Weights of a small transformer language model: capped logits, 236M tokens.
MLP neurons of a small language model. Each row is named by its layer, matrix (gate and up: input weights) and neuron, and shows model dimensions 0-255. Each number is 128 + 32 x the weight over its row's rms, rounded and kept within 0 to 255. Numbers have three digits each. A neuron's up and down rows have the sign that makes its largest values positive.
After each neuron's rows, "fires in" lists the words (lower case) most often at its 100 highest values on Wikipedia text that the model never trained on.

L2.gate123:136135154089050086163123081105132135152130173134128139138128148216121140105098196089124190167104164126101139134121084158150129116134130131160161119044103122167134104171117198190161141114124129136159130156116117099178198128123163130117140109141140121085098129115149142105245151203120143188151103133126088143132111171128161108138131134129110137113098179101164127069142161122142114116169153137170139080068100149049075108135175122171155195113102213183103137131178163099104108168177117132157154091155108110132152196106149119165106135175114101143129142129120079139101155091097129153094107140089091158126164148121064132116060083134100150101134075103108120134117117085113056100104148134146093129117166137165118066177067186113120127141134174137107115122151111141112103172168119
L2.up123:155116178096074091097150133139122187131163157144088129125135101146136107102099124135152122195134104155144137174162086091133134144154114118131133213098144124141096137110133143154141120114108095181169129187097133122102110118120151154072134122074090160101130050140145159138134062104146104162109067156142141178091136161159159085141106089138069110066113158129126159074142094194117191144140144144120137119070134183173119114202093088109127159134105062171140178135134108157153138135141073129080125128153137095143126119094150051161111126122108117140138143089111095147124075104156115100156111107136060127097127121062095174132153117114128076170093216123117124101133124126168145135130181113183166172116147089192135075125109172124112141093074151146056163055106119140177176110150047
fires in: "have", "research", "hall", "having", "helbig"

L5.gate223:123139186177143141097191186170140137111139134111079125119156114140162104094121108067148138113146129140189126147162116195115143124097101100114144133114100063101135130149108130155119127105101185184203175176119158131122076142126117095163115114193140187114090140101051142142190097137115146115138083085122119139096170179113117098080131087092140190086121123096163148155133161178087118145107047111126110083150169086055128113125152098078108132160126143140072136122150089138110108174099128181123113110145185048075077177144129077085139189061085133088101130134135125114121099090184105132059132135164126160092149113168111073139123161094100126108100121176158146168086152101120163135064138115169135141125219153145122174144105130101134100124172095122104128137088137091131123129122098
L5.up223:109138155119159103140135089114166077089076098124100170113159205088153136127141091165153061093124161098133071095073109123152104130155138157107113080109078134168135150202107138156178125113105108086095118154207111110164131103122136107146126101062075121044166121161180144080101098164041114116139129073083095165142107071134049107125145102155089114138111160175146156134111136115117125142145215159055117181123102142118096114107181139089149065127142142155125132164132099192047119154145138149151143156095077150128116118127129119138135145116152129114094127123165111097073123165067134184147118109158138127118160189123135136178149160095130072082157177135113156121155162114128124090105159122155160102106067115143160176158134114158111175134190101108128120152124155097119199157129104
fires in: "national", "university", "nation", "subject", "subjects"

L5.gate190:154132098123143151106119127117073049141116102136055171124135130138071149124132134137147168157076179142111068136152159151136126087108133107116182164102151085065132211123139118131142050089103112112174147106118137151097170141113155140142088104066140062100143180123084171118157175093133061114117097107115098183098118097140114152171088137138148115084157104139102134132148088177119167142157123130093098069140136103127085186091135112153151143189097134160128106105085122137163164139152181103104147119080137152126090133102121102158104113088187117218115151155155093113132123157096084135140120149178089165106149214087137138168141144162149129145093161106071182128115179119137113211128122092168143151231091178172109159182121136088129114094124105097088163110152108163146108107129134
L5.up190:124137187168159152144131146093077145149099142119121158091127130143171126089135109111113125143160157123179122160147171137161134083106106082092099123125067134202132151152135132141178109105130129127087192128125144143089116175094106174147103184093160121131108105113121142108145096128140137100215126138064137124151125129205119118141100144186203142158108119134086119126129166164106117156181152120069123138105146087106173114149129151109103127155151148134125132122126080123169131113161135096115098114083144154148176086119037085098132146134127105072110097094135128178111046142100141222106161119114194173150204103035167106138093142153189192137146093127128137147144208139169065165115134113145115087112148117136097175140161127119137179135127102119099119192152192136136124170037122
fires in: "who", "which", "copenhagen", "while", "netherlands", "download"

L5.gate74:122099179103184178098180122186111148190097079105138152112122105131153106168145166119141159107153174159148135089076143119170212085143136073093163139140073148135101115115102105122111142113166111189116148141120079112165203165065139115159119152119066146108175150098150130146144154141151192096109139119174171151176166122093126115112151136095168083119164091164118148146191145145100123117143112070099121078145122115126132188095138127167158182053155181121143146099112115171155209178155151158137150098140112161159190141106183103185108082109120072173118169143103170122140113048098139113111118170141133127172159163094075146133119088117129101173131132125153104125138115142099088160087102176124123147085106127124081155146126137126048153088147114103164130167139095197156081148153121
L5.up74:136132088145104108128170120107132117174139080111159132200089107152182212130123087118107141188130107120114193156090123156109088144130089125123107127167166127146070139153082085108121164094143096115147204086134141151176147129065133145131160132101041134102141155148127144100135150104137115122165149167079140148125128110116182078149118119081119078079115138117146134159146138181115166152205158076174132127103159128156108140128150118072145203101137144128116199154134096159132117130130082085139169161142106126119141125124140110159146143115157119113133175114171165115167066166160166071158138119140174088161059112167131094131125147139167114166110114103124114137109183167180139245098107133090176110132105113175173090178118151186029150165101161102102168157087122112164111138109120
fires in: "been", "still", "often", "rather"

L2.gate163:113120142175098125140108111081154128102158154155205099120138112130128094134148113096134158085067105101133102191088146095197071092104152151137130107071096139076084117142087173104138122172140125103100058089140103140116183150155124218175105142148146157112098119085129166121142153129103137105088076094083105194117094155159067133102149141131099180171164117165159163194190182077088099125089129142112128149146126148173132104171120165148093118164161113128170113099121139111144100131103159155128124142104087102135108170138099104177098114114124164109044140166126123186142153102168137164116164079155164133086170121130048113078069090172149161102119140124141096120139155149166076116051120138058144102166131134088141143142182073093126072158098108139120126175146079095142152100143115
L2.up163:115151092110090161116098157177072140167177162126197089175085047073087079167117099135145133066057124142163174199138114110217130058115040135148057143189154105110135137150156146157136106156144085132118164115136074123117095081124124134085124144082087157086141097130081158133146139145135153147108128080088126185055102110082148119048119141127113181115151136127124075114173146125145127131104080123113126079139154126149123155141093135111175132137186125110105119139154119104150103141158178160121138069101075135108153125095089087175135162085106133090092138176114170100169081114151084140093144142120134120098194082149168145133135141173164074110123103131096113169178120115106109141115105142102163136168145133108138143121171107092120086147103135106150130134212097152096082134142112
fires in: "more", "higher", "rather", "master", "less", "just"

L4.gate292:172167188085162116140146136141099095133118142114095092125132132155184123123141129126132087085096097083207163157103137159185153107107139140131094138168108163133106083117200166191148059120101088116109107147156138135095165132113157108148076138138044136129077156163189098105121086167121126107089193117144139067124107107145126132108182082161091105090160109132116167161139110184141114125137197139091097144141078141155112105125140170101129117114170186044161103115143132159178118149195112122186157127138136156189128128131128091154126141055089070113116174164084173149113120118181127111158124148129184131146144138097147133154175123171142101145148194159132125112131150069141108209136169077105166112165174060132145075152140130121153126129084126171110094134138097113183141149190101
L4.up292:105179170128136137137148145105094138162033176142116118135178091135101047093112150126093106161163072142147128090140114121128151155105138128152104096185115133127054101132120122170175144151077134132118119147128131139126155096141155094147136123158093115151123080083140105123130131153094148108087127158165184122124112123139055155053133120103124115113086134134151089121127094190093158113104169113130140125154149074123125146078175175110087141163122106164155101116142073108181177095175125125127146114166114163095201115166053094182058126117139136119104081171157176168132092112180115146130114123108168117137184152178183121091132096136136139178095135159121151098069082083081119181171109089043161114153171078162128124196115222132103143157091146178173125158155154109136129103142108
fires in: "total", "court", "votes", "source", "hours", "track"

L8.gate158:157105147124089127119131098081143106041105114135100192149073144077184153143066156144139156145171107164143153141132179095108114168086133134207082148155100078127158175161147167048102154074125140140089089205132165066165084132128130170110109090177095116140108122205124135131088162135125121174160152105129172129154136082121142076140114103134099149154073151147162160101160139140083161118146124194174118096125147154100116147100078161128121106132179143168107138075175109178144093096100128107126134148144166137132147140102122172108124116118112131120129129127133158150141056145123127123080071133130116116122114159116134100132182123064135067110161204097153075160079156099139125147142174138092057168161127080131083146107086084124175101150139140138165110140139128177089088141167217
L8.up158:172129134110107137105114153133179118149164163132128102128110122124200171122150139167132110121076156130055151105184151134097122165125162150117142152166116129167108092168098127071108091120128124173098080077089107144122134145146131170124131078160154136141180176109088126092137149146098098151186101108161151090165168056099133129141037108165126106116122088155117119122113130092043120050166177132091150158109087066139195116116142100164125147148092139129089041142138139083105164208199140110126092139159132134115126140134164115165108030129102114162163108089143170100090114169092060111114126121089143107136121171130107109113141152146184121104160064127146103170137092084171087077127119087137143171155146152135125099164098138152130131126145171158125098192113112175187168181096143
fires in: "born", "years", "year", "kilograms", "together"

L4.gate351:184125142131113096147106194126113122168105133090203140078090112153174155095120109172110127096134132108139107137132109130152163165177108127113134164112113133108133181168099176165200088090130117163104132107119069105140159110093049136135147120168110180125178170135176132092113097196135140111045152083070181082172114072165108164145105114142148141132097114110159164108133198104181150103150104083131055107108107125142039121087156129150124137101106115117145127131135119091117079136091164128103176116087096114113138136100099166129104098102165122156086150138138135148138129145117111168215124125202163155123036105119120101119121088141176178117117121103067113065189096161117118085152140096130139078125120127083150094159154103171137088111090132137110139078099136111174067061112139
L4.up351:092037102046076051117083132163137099099074150136154124148122105142157178146125190117115150075094179104129130108109126109100097124143095132076185106097142129136108123162147139132113124100122142137113124141122120151163081131154194153119174160098137155089155095127135110133140159093229126116174152109141176124121001133118073129159160048138119137149155151133133159130146140180077058110145102130129083084103102095128060161121144161102164109168169097158103082059084175141090127130041109082122087132145124142123168165098135121168117118091121123129139117104112153121135178119142119121105084135150135124132091095109113138150135100114161143173122165121106158203155109133170081105105129147151140101170103091087147148117093080120112086143086102148098075130088125095140120046102144
fires in: "more", "master", "copenhagen", "rather", "foreign", "higher"

L2.gate239:059098114127165105131152146094113132117108094136147131130124087130056097172119139100154118126223146094121144120129130120144144116113134129105119160104182163133137185079115148166138151142080104115136141141127107103178116180158139203147130170136083126099121086127162170131115097085172098107099096109058174137094170131214107176121122103102113113136221148156186162150115151150062128121152142103119113121098145125116138176119096112106091172135146091131123169082121126114107188122164178186132174149133103133013083143097118109133093190135133149116074137115154077147188098135176125081123167149152137131077163102152134113148114122142152132117174106137113127111103077047141152145097112161070141156177133151170084122166133153062118179132116086096142151084148171074132140078064168
L2.up239:149107155109156109114172210136147088137132132086171137130148078162145151110115113209114091132148070106120147110141129146150132061156086100086150193111063122126111120109079126170100139185097126148129185146123160087166173174164125186184114140147142171149127094131078183105039177101130176121081102097098123184129091095105149155140127148133157122052097125135116116102129128178133133107123118109153125104172104122107089086146102066123200134119131150184163157189111171133092117169123164165127194099110102165086102104139064058106147129176137123110094083146144103115098170071183110171126134121066102057133134159149160170134112100098133116201122094152125134130137179155109152141155116124107150163142119109123128145081152134127140148147115152139102160059103117189096126192128159
fires in: "death", "republican", "degree", "public", "republic", "rear"

L5.gate264:125121143139118126136174176159155129127102145168122101186147151109168143099113080126098144126134100109181059094124082100040129121146091110170139125110138151158052122144154118150084079172147156112172138137105133123098110104135150144165164093103004125099096172152129063116156110163102101141164118173121171145150123177093104185164061062158126108084147143161109094196121160129093085153203185160113134080113078097150145152097184117092121090136106091135088118084129113181143193170110137138151088132168093106171146171131170101147157127139117160149112090133113194103132122108105074096157130138160085078144116158158080150154106121168157143144118089186095133127129118160147151111151098127100134129143123151108076165094191146118122125172116124195101149135077084109088143139084077
L5.up264:119139122103130126138125119126123117105093152115140170151130157134149128098135153115133094095203110155120169093119242046127151130171118168179152130132115116155146078127118076166076067159149086190120086131122138068131093126166137130078119089116150143189092178180086147075138142126136201066178120106120165110080157123101067150127130171149099193167143136114152197132131161055171169093123160169088059182087109118073152094154182074159159138097144122086115158135169108119173115113130103133182120099112168164108130124111126106156081119140152128111119131137133127158177163079105108068108150190071064105102184085148151111098144098154087128120098148163086176094138064097149099132110129128107130119123166097137180126117124130091130108163136116130140107118170123087106140143163093
fires in: "name", "character", "came", "wrote", "characters"

L5.gate3:047109078115114176129195076092097059157144051150127143136113180127098126120101131113165146157125128168132105180182107106130180119121122140122086164107071180092120102130152119126110130093146176082126061169154116139122111109087060168162122075173094159137093133108095107134135157099103113093138152194170103144140163112180130144092087113125184138174165166068219132123133133101041112182147123107184069129141135101134147163109143158163095100144164096135173091174130095152172087159186135067116145137148139120130137131148124142118142101094140134165168191080115128185120085161133146099122086141098105162109156133080151086092134099148124154095081142125128152118109187133123102108102070144164120107142155189153171131158098128118177087139155116135066097102112098139117101173132076
L5.up3:155107086111194156112187079122099092141156081099125140096107133114141151151116089164103121138052122219126113097141124152104164125111150076181078138116168168205124136134092106145155083115113145130138089165146092177120141166148176163112112102103162114100101101179141102095129142133096110142077191092127154091112140105193164147076175123117172189137093130119159118127113102132145099100128118182129216154124048149147134109138149196143118101157129113179143118128125140157150114109096146058115140125171143108161168091146104166143151168196108070137121091162131146226122183116114091095127086084147166128088135098174143128122183133165114179144132160138153148087119128155121096112120134067093197094092133145105151104130101164164101128212171124083157151122138084111128177147126136
fires in: "born", "center", "married", "goals", "entered", "max"

L5.gate252:149145108074110185049095145117121058080137119146171157071142147127170145043110039150146114106135109137090128159135163162101096110160129126125108131053128097097099173168121140120141138157160176123093121121073154129135182123110114116147152086104074123093124151109173143037124169143165136128092136193148144082082147121096133179128101096070080128114162170092109159111096110120110086124193137102118136157095077082150124090176127134096098135093108080175117172114089056106102187139142089169125144142134141121194076098116139156124173118140147111128081161139145104160159103153086163119153093131162100107145121109097119097123043144079148106138189164115124087188175183140143114174094096183167151105120161125126124167174120137133129124173151121109121123167106074113128128135066123
L5.up252:108149079145132121072177117115120140128131113126107058148036143113126112110121148159115159180142135148119136139135132207105173154124152164149106098195135157112178123159142112093125056145106090152133140156149146120132136118093119173173136133188185173103110156094158120140099126173084195119101155155158128164098176057099133103123087134127092112102130125130098093142146117117168159155196128185113144148105168146119132150146099109106157176129062146096132104167158089153145115171158073185135088076101138179114146197143103115164183160113162175105120088123093156089132103098084162044155143098130171103158066107145151159169135141065049155120157197177123125141074164156167122116125103150116136163149111144072073087099170140123154128180170155125097146112125130142157099142142193
fires in: "been", "became", "now", "eastern", "made", "often"

L4.gate241:162137079145127097123109147127153178170165098144176127117089160138170164135165101110133161078218119100162157138147114135151175075111134089155184141156119137121134128197130125144119128187127148166133124092133183129114097158157163122150143089100104140118196083087101186135126064116141130105124119126145134112094181156144156119088138128085187154099160120128113112103161158138147109120163119079104199084193194199100100141163111098121134171140135130123125112110080144162141135151160100157163147154099111115133133228207109149155102101170162171086127071150108154191128086215145135113165117167103186131182126143142115083124091137106135133135137124123117146105092176113123171162162125096152103143019117136161106152080146159150127111117175095096131087123073134152142127055085162
L4.up241:140096123143119132159142107089111124120111147149097111136090117072136203143143121088115154096155150104107178092095100140099143100189116180133142140082127099102095109111200115074129110154090110198104109142130136119165121088152190145148117125104116110150142130115141150135121119139205150123077168137092117110131208144129132071069151104086154148069077126141121129145108101134113166144107104204107150134135195118083090121119101138109128199152119130114146176073169143144110158152140132098155164066096062142158138195122125159221132183077141152146219089201124137134140066142128057138133124137121179142131119120124156154124142126114145192121174106143110092181129153115115104134123131117144160094085115196149145136126114140208078163134132094229155177131138128154156118099144180
fires in: "total", "records", "period", "zodiac", "code", "reviews"

L2.gate339:185135168080160121139097075165145116164147106144129110184111143081109126106125177068126104201134113106099095104109129143160096114115116155075126143114117186157152167184107164106085104104231114072116170178188178162112122113108126147114126141094131133055075145126084146133177102188124075127135087103114126222135115070105061079142143134158083180167070099096124069109173203154163140077131169130135146115115200154194110104089125106073089169125139143133145152123109122136152101122138167177141118188124130147167124044145100113102081107145139112150148130092128119107110149116101119170099141128146151113152133184123109110117159123118104141141138130113158113066132148187128140078176123132135106109147161123123159151161105092157120199136128128093090139163096184158122190113119126
L2.up339:113097158077119127130103120160115113165169126142125114113083122100152209071146157104116094192131105142155151115054109143124122041089150102073146159108148120140079123146100172013148192141163168104066068147151138175089143153153136109131124083109134115119076147104098125133098112199120121125123123159108134165155122134132086121130157100085134166137092129120156125108139132111088114022125098155118131103160129111142133097096131077100105101147132094038107121123104109135141081086096188135129067155160132153081151089159129094133120110111180122102116085120111178202096152134102111158117157119150126178137144143061138176063183125090177116173156135164106059156145170170106171098109080095157157084115123100128142115107115119099054124148108095083149130151119135169116098087106150
fires in: "by"

L4.gate33:159140170155134117136123082118152125156067155155122102130137119116133183106161107173150135192186136228124107167136095126088146098116106185126113162126123114162131081126143164123134150120086091130119153122105066137051081146094105142147170105178112196152140135096108078073140168121104194127193113130148070159110080115099156119149118166124123097097068135085106127164110152128143090084123104111079133134119113072146087126200189128100136112158150152149156109141120119124079138152103133110168039105109119093120115024071186143074161086163131109158119112143122182122088073123183137157151116155160152101139061142120088165050170144083134166126090123119108152112121142143110110068157129082140140191134095144101164111091131085116161155119144123089078093101105171113158135131141101
L4.up33:149128108131143138116178124145084094042126142111124105137156174139121110136140105188146142150107122127078136099139133112061150064102093131153125122085109119159098114142129137115068088122111188134137122108041137101072134110167139101137108098162119139096176128081179098155129130125120197130167149139162158102089051106189143142106173149111130077144059149140113143113073192149172075115122057112130133110105142062137189129133180111088098098110092137140096149079169094081056112091101123094130116102112110138150112096080160172083190062069127183162116157152122099123126144133103144149064157093111170107111148143151146163137174074110145164140125171157059144134088104052107094139091130145110098094125101193140134122128162177142111117144121096115118117113046166090123123111098109
fires in: "since", "received", "year", "upon", "age"

L8.gate154:101114134144116144084131079160128078099123118121116170132129153119112127175133168138081125123100103116095060131157140146168158119147160149066108120124182157133132164142113132060149129155101149110064107124156133095118097076118168164132131144133124148140147119115073142070202164083074096120126155145121120150151150181189085154158051172145110147168109105150075141129162150143161152120103136158133127167126074128068080145129082129174159153102128166223146051079092173117156175108030110139116180166123139148109101128101181196076143119176134133181099148091126134094113093122104098112101132093146165157086101181100199120147086197149178158158084136143126110159120091089097087137123132123160123148146110135123104157083091103129151167123149144092191126125110153169132078193100163
L8.up154:091111072132146095115151132139088119154161069058134106125129098130084132124124142124149082108111148107151126147140174123125119119109154152102069171141109119144080103120124117140128131156173137095125089109108142158092121062145120094075159132121155184114054200085090078098141149149116205124137119131155041143092070193136067177124188140165130103163164129133067109120146149120157131128170128066146084162095179163168167096155152160106088120165134130130176183091070066175115165122101136084147087143135124150084088164113135076099134131074133159159133164145159115169057093126072120083115162133159150106095156129076141085095158063165111130097150118110133108131116063088125106140135126119079097114127148146153191158148142185131097173130102121178075059105170094141138149134106125
fires in: "year", "games", "years", "game", "against", "season"

L5.gate338:158101166116050107163176132112154101169086161100175084177134128112147113092115134101130147044143179105113136196080112098075179136157145164108062180193179075075103064147187166089120107090122131075161151209183114204103086132138100161140136140094150188098128155191143093090145080069180121125109082133174163118099134071113126094117119149096148114153137141073125064112101108091180144125117153141129107122153164140190105100135069106101142140165126117128129107073190090085096129130110145090114103105158150150120099113169125117120120114143144127128093094166111093092144152139108144137158126109147140173147098081117114204149137105121087098100132129159132138102151112139107151143139095110111131173077087134178139119146146130078126081109150138139108046122139137162153084098098101
L5.up338:112126157127182106150102109066109054113117092136114165114133172104147126127127114113188125191084122113087089163105163080190023150120093091119168133129195153116095120158136149169169095111117170075069067111126140071198190098105106165087118130221098087101128160135118100153140158143089136132169094059097133145125121132128110128119107093171167077158114143118124119158149128123114128095135124176141142095117058085133159134157202146158156128111129170174125138106172105060171096099092102109104096158176124126154145077108156122171100138105107142067134070112125162135171096111117132115123131136168127138146130124056155160064103151128127107134123153112114172128155144159182127122134135180163136172140137109166182170118102096133173105092104210130179117188119106118158146122125153
fires in: "his", "history"

L5.gate182:176183167144124107128200156121109099170132164102105158092119118184093171051083159085125129127147147147155129193104119085105133173158080124084035128070138077165141114126125083097183102168097135134103125154155155120050130127122214148137083152068082142112140108189153085135110195128168074113091112158161103169061134069135115146082120102118068134132113107105112127142105142054161140124151137123120115083152120089153126140084120080152118103143164089141150127145087074130102124113167103113143127131149132141172134161165137095092193138103189147106142100132139127112129109092118156113172129152161154144143178137131166081134109160120088117102078113099123090156092101201135112100103176084163148124095111073088061108165073156151154127134107131148120136103159183148143073173139118
L5.up182:164100163093117115096115106164188086071132092143103076106083177122126093169126138119127163171168099087133106119096081145155147159124158079096112085158145159146109119109115095084114081151102124113152166160060132071109187066102194050117078117127141166154151156136116118181148143158111155131185100129168139092130128173137072141095117117117174140144118095118100136111145112156206142123120134116141126095124166087110153119098154072073153126107126094140093130130101162154113141191149096189072076219169083153123102170176125110128134139101126122106130142127161145188147152119168115164092175129166141163121162143059114127096124088070127115151141188116118117050137108143103149200185120175124071126121134148150112150155150083109172127131166087099070110151112100097053125097091144
fires in: "one", "second", "each", "they", "third"

L4.gate142:168100089107078110115112085129184127154159115182105079162128151117045109163138146145150197068145098136034177149151115133125157097137131148097171168116139144104124159097111120161107085121139087158154141152117092127120081119205101159165137156101138133146056173093131128134117124130126090113117136163113154139145063116163119135105117085107140186165089097118132097126139088134010091098171175110168177156132083190135095112113164075125127144109126151108099138110113091079186060126196163122102140067081161126130175171079180144086098136106184096176113114112124112130189204142112094139143133048120140109102146152132187153100102124132133140137127151115098128069154143123112125151123159085130115151136100166111142085109131128159170122102111150073081147119150108162117134128063150
L4.up142:153130132129084146092104174123102123124161088113112069154140174159087132114119141133172098178128169092118140180144063125079109137092107102137145132163197144114147115173116096159092134118114132105146018102132165095152148156147137133102142103098077142132066154157072088189070096154135178140139138155113131133069137100138148116087154109079101093086110098165127107075153131121131111166159154110163182147093136116086158110090114128146141122098127067156123101137117091113160114141066101162099125134175161185150121106133131150129098110141136156061097094073152129115128180139139096114086133112200118094147078169108177098025148133148071125160159072082069164134147118087098122126112110221079166119078123123137148078091099107124051159077141160113124139121131144184124112096094152
fires in: "became", "guard", "contains", "training", "treatment", "near"

L5.gate248:181110131139135080067123158154215160093117132151141053097121146196152107128102064122138164191159126153113180134147164114114126098142131124124125162153151113104049090089144120191179074118097129126134177166131109193085098100193162144148189141075149129113106160102164146144091114117104132100164138139091105153101103131139114110111075073132070146103150162166064088151154145103083039065158090102133158113171139128071090139098121136108104106159106135133135131143172185167105161170121152162129126130084076133221098136135110076161081132089112157126076131128108137156119080106124093173156069157221154136111143115133148059134108178098149125110080138098166127097162149107087128128141114157159118120122097143088135109160135086116150153145132200108100115135142115140117120152117130
L5.up248:149131127126152130153139106154175150079146143109118100127164071141129114122146081110165126135191176069158178169119077168106159100160124117113135089168125038119137090081047070130206161128090124123052153080056165075133131158144118110085109099088117121104101084156083141078083160104077167111105153139166075167075152128114110134111145119167135130134119159148171148122144106135152108136106159110094102148145162115089086090121122107125147143113063144128158171164099113083180115099080142164103098148177203180126101103094129090137165132131163130098182102129125174098049153104117139166110138165142080138153138157134176114140167117126096172192102116121159132158114135147158137126091115137129063054126170161113185153114115130155111075187161105141125186112129123157085105069137112
fires in: "international", "republican", "despite", "republic", "entertainment", "injury"

L2.gate351:173096120169145131117116167175139104140052174116135132164130121181172187115178174116149144166145146159099122067147092125135146137133065169147138138163088154124179113163128083101148121137138084147110142097137113160106134106119132169126128086094095116136075139167112136104152081090123153120122142134130090174145129152095083137078128150222087130103095220102239118117122180146240116160096118160102129143121140153104149155120129140153108180183140095159140143181171115162140146173116122167110062114152120134139090088110154185120130071110138185139131152148128131103156155100138145121128144094111143127144134111132097146170123123132112062134099180144113101108196107165105130042077227125176129094148131125108127114111129155098141103118200111139085168098127161174080096116158094
L2.up351:144164130199125069100131149104182107139102157192129151144128178133129152237137129171178129168137127052070102111212100133124122091144110102105135145142116107127108084165089160091155101187190110118108110130120065163120154070183099212095150090116124168139107119145155176146120083137122174167138145069071143151129183078092109116090126163127124164135050162170151120135119076125161113113060168190137134115165117147164149161088167136129153138124128071186142087145119120177142133139161160148119143203107142153137165118137114111128135131128068143152111113095116134078120079124142157135149115111168124128128136139186126144133082102081146132146132201113141185179130139157197111119118123160116127143101107083140196167088109110087101110093087135149079122187135127146110145120125119
fires in: "international", "school", "national", "santa", "nation"

L2.gate118:133131138083142096102136143246154084132144149148137143151092123165091148101195114108168099132130121122129136158090107122156109091155110134037103162142090117159108116107142126206117080107112156140113096078149098109146146112115133152169083086163138124188126089104129111088049088138180165165149122121130155189149082129190199139108086148071135146118127079123084062117136123091103135070129140078189142146118042139054155090159150137137092165140133104159103172108187094132103115177159113127129095095129126093142105152074090161133129135136108100161085127124146144136169110124096095052087145127111112096212119134157120086145062146169098096089144114138128088101072124087129109176096110169110151107142183102150091116196108140113093109134114127117101111100130101121179093122104144
L2.up118:164090142134145099177160143167148089088135140157166092113082153156192181150128155130143104133142166206190158133130061132122131172177107128097101167150119136105118117132126052173150111065167141175175090090146099180123152147106126141173106079127127134187125127113087100069120143089206124136127141113127151160138076124163192104057105128080196137096091117121113136117119199098102159114120095098211096112131120099054116083150136182134135186133132147160114204116171143146082120107128075174127137103134126145099101139120087155120125161133121140123132115167137143111116089133132114054144131138131129116138126126134136095126069064146125155066170123142092150177115095047120172165120144158127151132146161152177111097226053115129143103115091153123122159164150113143138092110135159
fires in: "has", "have", "primary"

L5.gate162:141156122082096084079100175101146069137124109099116140071106145092105120136153142120099113084180125135107110142149156114142174177099113141128072113115161144097190110164114136154118114111172121114155131123135118108072173108095116158202115138113153132070171110131112115148191140199124136143121193139138084161168139113143082145108067146166148124137063108135134096121096147071060136172175108122135130104104102089122086138122199123150098184134095081060101076131166156117072092179171150097136177121115075191087153123137176149126087146049131129181115045133146124118159183147138105104177111097141041125147146158131099111152082158168137165149100110075129131146110073100167145066120117112140099097114108102063147138142105066082115112177088103132120153097086127113083137127113119
L5.up162:129135112115148150060122114110157074090138120135092073114169062104042088125142180105139129126114079072122137138099142080163127103122077144151062149146124107172135145132133053128042134138109120165115188108125163098084132143130116146122127102166068148063186144088107148141101146155078109148174100112084114089116126124162113102146075104145089126160080134151183143123080097121118121112135110091111116096110121140143131147118106000151124157098088126135159108123151099128116179143130146142124160191144167131123094168082111096116131175138161147166060175170136130160104127158099134164122132118130069196158194140061173132120118081203071163083110159143172129109118128119157134129184089085163151126146108075169105140112111155145106121151185133096153100093112185132115142113104119
fires in: "second", "county", "third", "first", "basketball"

L5.gate307:113109082104137102117206119075107040122115119149108117123146125086179096102071148147121110176134158110148113102157159069104109117136122078162135148099103071132154128098109137061139147123121142087151174160220105178173114127118128134169087114154088154068168127151101160067131027135117152106114166091159158118181106184113155089168153127125123181088112123147185122165123145109111172126101117169079152089125173161180088060139120143131121124147140138148116131149180137124108137169128159162175127159104088182106136132093108096113170176157071128115136139118037135161070163100169126098125108128076139160119109089102097120128132125183128135071085059068158105157166160093145129130152093131098114077114153143069126114163164128125129116175125110171105146175103116138195151139157115
L5.up307:114137087103182167134098097178127110140151102146087141139115120101115124139146092153140099122157134173192121123155163107142086117104109082132180122030119098165078156077139065106107109161090116133156129158163115192171104189154075140133110138151090118087196135111136174109111129116127170125137137170093071116195136120139139127141122185120153118123197127157078181135150189081162152185106107110153165141147104096162216125150211142140100114119119134097054142201109126140125111119093127164132099110202082119126165164112115120138154175101170117084126079127072088150082159159194124179135162120090136157114132139116060164140113160106122107133123148145129118182194125109135144067160104132146162154118148143135103085107132158128128098183101142129180168159154175173154085145120081
fires in: "history", "research", "treatment", "ownership", "safety"

L5.gate61:145092170122140062126141116098103129136137116132119085101047089124150151142127175129090108133152128101169154142130155142074112018099135094112155129180165141145177130108166152127110136089138202084087160147147162147171075097106096148124103171148096134098141114078100140116172135136202110071143146117154107084079137124154145129167125070168145171096184121140106102157183171184154141116111120126104138122168140086126155124123143150155113097151128124134166139112121120060143108111113097125168171102119121182191112114086100107118086114124162146163111131133091111144134141098080132140121102091149103059146166149148164094152132127124068105231214043109141151165176195131116098137113158100138069175138134108114112138172083142077070181153138144135115185088087132193140117144109125
L5.up61:118020136159114114124138083154118161134141078147160087162115114105105128190130146150138156150160086125105097103160146054163106149138148085158182137114148153077109079163124120104124128128165162138131138137153142155166097128141132109172121128096189133065127141107179182080134131129165063145108142092154138113144139131127122095086125113176132149087086152115148160173104157126090127116100112098142020146167149196139141108114108151146113098132106138094127142184147123125147110113151078129154118132133162107101124164134142197102105103120166104165171143133152079120140178214125116157135114168137096121082175163080090123193174081173187136132198133094133120122178158112120190147190177125076130108125072140089179181110123107122085085148235137166134126146072098128125168115098152
fires in: "by", "fra"